Part of a small language model's weights: a variant of Muon for these matrices.
MLP neurons of a small language model. Each row is named by its layer, matrix (down: output weights) and neuron, and shows model dimensions 272-367. Each number is 128 + 32 x the weight over its row's rms, rounded and kept within 0 to 255. Numbers have three digits each.
A block is one neuron, or neurons of one layer that tend to fire together. After each block is what it responds to, as a language model described it from the Wikipedia text at the highest values.

L6.down135:089184121175124131116134136132098097169145145077101103148138111150127159127063168127133120110206118155081098084179131102174075146129046175089066171124190122130144137153124128070035166110185150155139131150179122165116103094126124103167219117139162121159160110126125130095131116155105113157
L6.down176:055111130150120142084103100115091148131140126116111151094106092110070180037129178152121116104088155099152168145113129178137108155139115130079128116111123148166113135113117094109053120060178143087085098094132107114151052067109128117162154148115136121117102111126138111127097138172163123175
L6.down206:161124142059140077120182168135106144123166108127147084143118137126119226140117129133139147152083133106128113105115071084104154138108068113110170156144090137102103125075131152118134125098117117091148056168124179065088130123099119121085131104115123113003158086136114130135188106136165140180
L6.down333:106095151121108092120103095117100108096151148109132198064100076113110085154129050135093139117100095166121096043166119130124132116149136105142166141146144149083116077131149095084168108110163123151149084111128121117138125156121113121118154107143113117144106160122188138154062091128098094174
L6.down414:088101141079122142094111088090130157140131119076112118100088069104078132068133121123108108124147145086151134157127072141145136130117106122113110139097129126179182092184079063111125133061185089100122063159133137152138068127143092135152112174109147134142171189121136069132138176182176171122
L6.down525:090120112144143145109101150162149147126168113103119139111072129138136148084165114137131126112152112113070163156128076123122109117153139174085114106143126147160089160159171081080082104176245106150063094103159081179111086047082171125194144171114107125152107105131108162115089138093110099158
L6.down885:158091178051120129112138103135092146116182127150148159137166145135130130114124082097067156127172146128098063109135117118115153185136131114170147158147136145060127163118038140170125142099155110105146112136139094112143097082171103130066080123096109100075142128185146156145052139122094112152
L6.down952:152080134123156130149103124102130132131110133114067131158200150135170149113129134101128136075134125170096082128142131137143172072131096183108110151178156132153100084139138134135099113115255144184090138113154127140153135059139131113129106069117107098127156100132118204145121125121058125200
L6.down1008:122134094109144105135148141127129140121121193122165098131138130125082095122010145096109149133089121101088161103152123139110187153068107118134125137121142117116174131167164123117100178137095156181133172141109145104134143128120176093087177115160097128084097116098096146137138144179122120103
L6.down1038:144119163124109140097161150147140097095156125121087104113087088150139060116190141117103063118080129177081109081165161131147102144144134135087086112136159158156189135141123094135100139132179124130124117112071131110167180112128153130127168079153107166152142130120171085189081133121092111174
L6.down1121:104143100155095084092146099090085168103168150189086064108159102071059071125011126118173139107121164116101129140135126070160112133150122088117141124178079133169161100146210222097083137101148164090144143221122146143130130101111134136131126124119136098141090128151069119053108110139107133074
L6.down1302:166133119138125112150156145120126177130159125148162128169159112103119159154142185142073179158132130111100089117074129156135091147168098145109083140147145157169103168109111089114132114140085102144148130178104155106144165098137139167138108087096148175121164127102142133107121174079161128142
L6.down1384:037120168110134125089172091145129151165149188113094115104140121133076093172216122153119116117110136085104156125119119144106155153124150157151120151173062092145119128145171160140171162189230121206126154086125191115173167119105097125115205129123094151099193132062168077040126122124169142145
L6.down1456:137079121140130133129155149131137170156118130156118141099108081108074184133095153129119146083120146141155082083116093117088120129089091131092149194173100108135134055185154096051155173097146120132068062148122109166116093161126089127104137137104096136122126205102186122155120163145147142071
L6.down1493:140128173158103101111126129152113175096111132116105107201100136095121124088077110088129101103125097142092111122147099090149144124148143162086134148097115074145067156040159152146138188115171186103107109145133098175093175080191155151103165105059183074156135134206081152143082183074100153110
L6.down1504:105133136104157140138112147127095120142100150109110143185121163047174106147169089096110139126189201188152078099157155171209113181133087111177144114156166113143127145099170159132112143138125222173127080132175164179053144113117114120146147092118161124122122104167063187080142104143195149118
Responds to: Token ending the first part of a two-part proper name, expecting its second half: given names before surnames (John, Thomas), commas between city and state.

L6.down68:116142139164114090107145123067125153160092111146125156137194149077132158100160057118153111176177130082110159117137148125112150124089117178146146176128161108146157165163063131156019106115070133151134093141092161119169089150156113191173177163161134082164119144093173126114096147143113150076
L6.down163:130162114091182145133126090157096127115127140168112107093125171111175068144127143142107103167121159193110134159155117147155095105167113114114088131093087135102121119138131193151142104088190183187129113111110128140157104181141103165103165124109145180144090123096124095141097092100092101172
L6.down359:134170130133149154133190136156105139122201088134139136157123097155145154139091106074058155100141079122139125149141114138062145117120176116149125133115106160136105123112162112131117122115129121088083125102146110169102132109027071158127142122178187149159135151100110226098123149122134144124
L6.down562:117150169138080093115151170095073123093166128087114135104129104125164135097111214125122126073113101153123117088098078120154141082162160169095138123091037155134130113162065147132179161145191091166155169160173140105117132147149137160134172108124145119172123071112106155039106176138105075113
L6.down721:109126130088181203194133083099179081153122140171162130161152133136131065212047070112119122076103177120175116154128201086164108089125101128107098164106131116116166160166171191109113157117101075148093154203077183156151124097146145194091123118113063112076138099112134176139157117154138145105
L6.down778:091152163173144105086105123185132132077164161087127139168127093163103139096090126093104142121194093170119145127109082116136106105164106161139119140162073116171095090094107175092105142135134138120141091169111134134164106126079121044130122108175077047127190104146096118130066167131102169157
L6.down810:082203170137123139133162135195090209086107116165088140185097159091113161046090156096092157098085093121121085091099142126110108158095169153110165127150107092088165123128147089085116129137115133143090193124145100125173170143128149112154155198107159099136120061156157163166064143149168079113
L6.down845:140136080137155128120146134111149134195151131154051103109077102138135089199185107088135123092063187131134109095119110078128081137121137122094061097086139138145095087165132176123196110149083107076085065134148085082107144073108131177125127100089081106118095113123121070146151175056074044099
L6.down947:117103120075125133141137037082128126079144151110152151183187133107181109106159129131198123142140145146174096152124115130121106122109094119171199158080207134122134076102164176075104101112120184124167156109162147139135146129147149153083158062093120142166142151143125101166117141196130143125
L6.down1163:162089106079110109102137147154145157130107121145137063168144132068077159178192197131167146152157161082125151123084133120160090148100067176156119115122144106132182139143154128165125097146130150141066107170091119127132126112124134119177152115159102150104092117121103140150148091176115121141
L6.down1230:106148056133064140144080101110188148082087146140189161123097053097149174121139108164166144127111150157101139171127086113049080095158142056147162177098159175188167165129104123227054084107114087171155117168140070135104128108118106147172115097167130076130133119151199163148124149132100132146
L6.down1341:074080128087090113136142136122098125152061117086110084117083053131131106117120112125157138048129119140134105143100136111167133158176168105094124143141127147100154124169141091069192063107175122182147106114174140157129147142143173090165149101201135095056164145138104177120157094171172132144
L6.down1474:111170166160154106165096115125126075156134153148125135095097109091107126124118101162137093105118144101086112158184105125114170127126175156118107079103107126094102143175138110089132130109097135189143163124097075144117167189088140137080154076146137139170102090151100144104070094153120156095
L6.down1481:156143094118127109040130076132169140176113132112148121143154121153149135197115138092113121163117090091136102131129147122086197103122138129137142146115174117147136133090095109132163113162118158095121180098195163156091059115141169173083081150080158161113126132128091108154157105144197131208
L6.down1499:118141108127086108118164110095122151133099127169155155130069143112146146178111156078142081056133117122099171164172116140045149056113130037106145086136077128197101167127099183158084137072074138180135146106112088083157177089128148185062057156155107185199110154099118057137255161134121105135
L6.down1535:117147113165140119150131193140145133095108104094120144209154133124135124165097104145094122135112082166154132109125111147136060095162076142144128138180196146049075145169162157143089127181122132118137159098127169177110160185199129141082143136122210127113146128089152130122086110140117155164
Responds to: Tokens just before an expected date or number, mostly in biography openings: born, an opening parenthesis or month before birthdates, also table-cell bars and was.

L10.down73:104157172149121110173131082144152096103154136179157175127130088095083097098064098083065062123121126152154113129148139087089150092159103135072147182046123106094144080155126111166154134189166203136090133126131099146131121105157093079169142062178144077065191096134131147125166178124174131112
L10.down202:155139117092110121093126141128057140130173098134131144137124117155168144129156143120144124162165114120111125072163137091128116134211172163089069079178120126128135082163131135145159122156171158159112109169131110083197136106067150114130089144132098089141128103146048080136137117139069060111
L10.down608:098143101080129164093098155137140168095084129115187099145125179137170130122153166141158114054173074104079118122171152092156145134132128139126131118108090115171182151130099131099153091118183155199122157109137119108118144110160160134120138095090109111083087162140121102112112182128173059116
L10.down948:097135106121150147119174130153122148090110135112131115188167092126167137137102112121123106130157084134119066133109159149125143116146156085082118165107133155105172086134123115105141137097093141120184133182177066153088132117127178113107151167163123092069084121159174088227125085076160084110
Responds to: Final token of a person's or place's full name in a Wikipedia article's first sentence, just before the birth-date parenthesis, such as Cochran, Adams, Jr.; weaker on scattered word pieces.

L7.down151:104092136119118201091110106149087154106043156112163111131119129129103099186111125122083129153112128121092064142095157147153088142164091098129130152100159168156131103161063132094149121062124105164121098151115114165099114165123134143086121111089177168103182132194145112155147075125165136081
Responds to: Numbers in birth dates, years and table cells (born 31 May, 199|3, elevation 1,158); also word-start pieces of predicates after is/was/be (persist, oppos, favour).

L10.down194:099135132119136127151127093161138129124164108145058187145188130146115170187095156155103095178198134139128166114134141122143155135084153154140150128083080098082138119101117176114107106119249154143152125074117108124120102127135077150083096124128131090126127081137169153127086095094112127124
L10.down1178:140110130144105169148113142116145085096188151094167144081111067151127175082193114131192113130112134193090169164079137176099112144130116147124129066172113151122153116117165113193143121159159190154094124189176121154169173144116110120129144095110152132127110114116117132136011057101147175115
L10.down1181:138133087130097104107103175107150112155125106113146159105143088125119149089126132079125156120166120064075156171110132146119097133109074141127137089109122142158112105194146127095167150164255130194133128127160116131122104164131093105168075125136162148159086179135097136132106050126187103097
L10.down1200:122133117092122106132110161137156107116078182174099107099165175157112113151158189115092153135145146076103121137130107185136089112147130162144112152119150154139084080111158118065143090111255104150090134140148124100145054118169111122082131137133077105122107129138148104107071135102168176138
Responds to: The final token of a person's given name just before the surname, common in sports tables and cast lists, as in Em-il Balayev, Samuel J. Tilden, Pam-ela Springsteen.

L7.down438:094088124093086130093125150102126154176162119102153166123174133169161157106117116113111148122131089186122130104168097101140081192167108187106162153095175154114113165134150094165185220104203154110126114179132113039112116114082156090129122087083162111091140060130078106140107137115073168119
Responds to: The last word-piece of a given name or first word of a proper noun, right before the surname, in cast lists, tables and credits, e.g. Pam|ela, Amar|deep, E|than.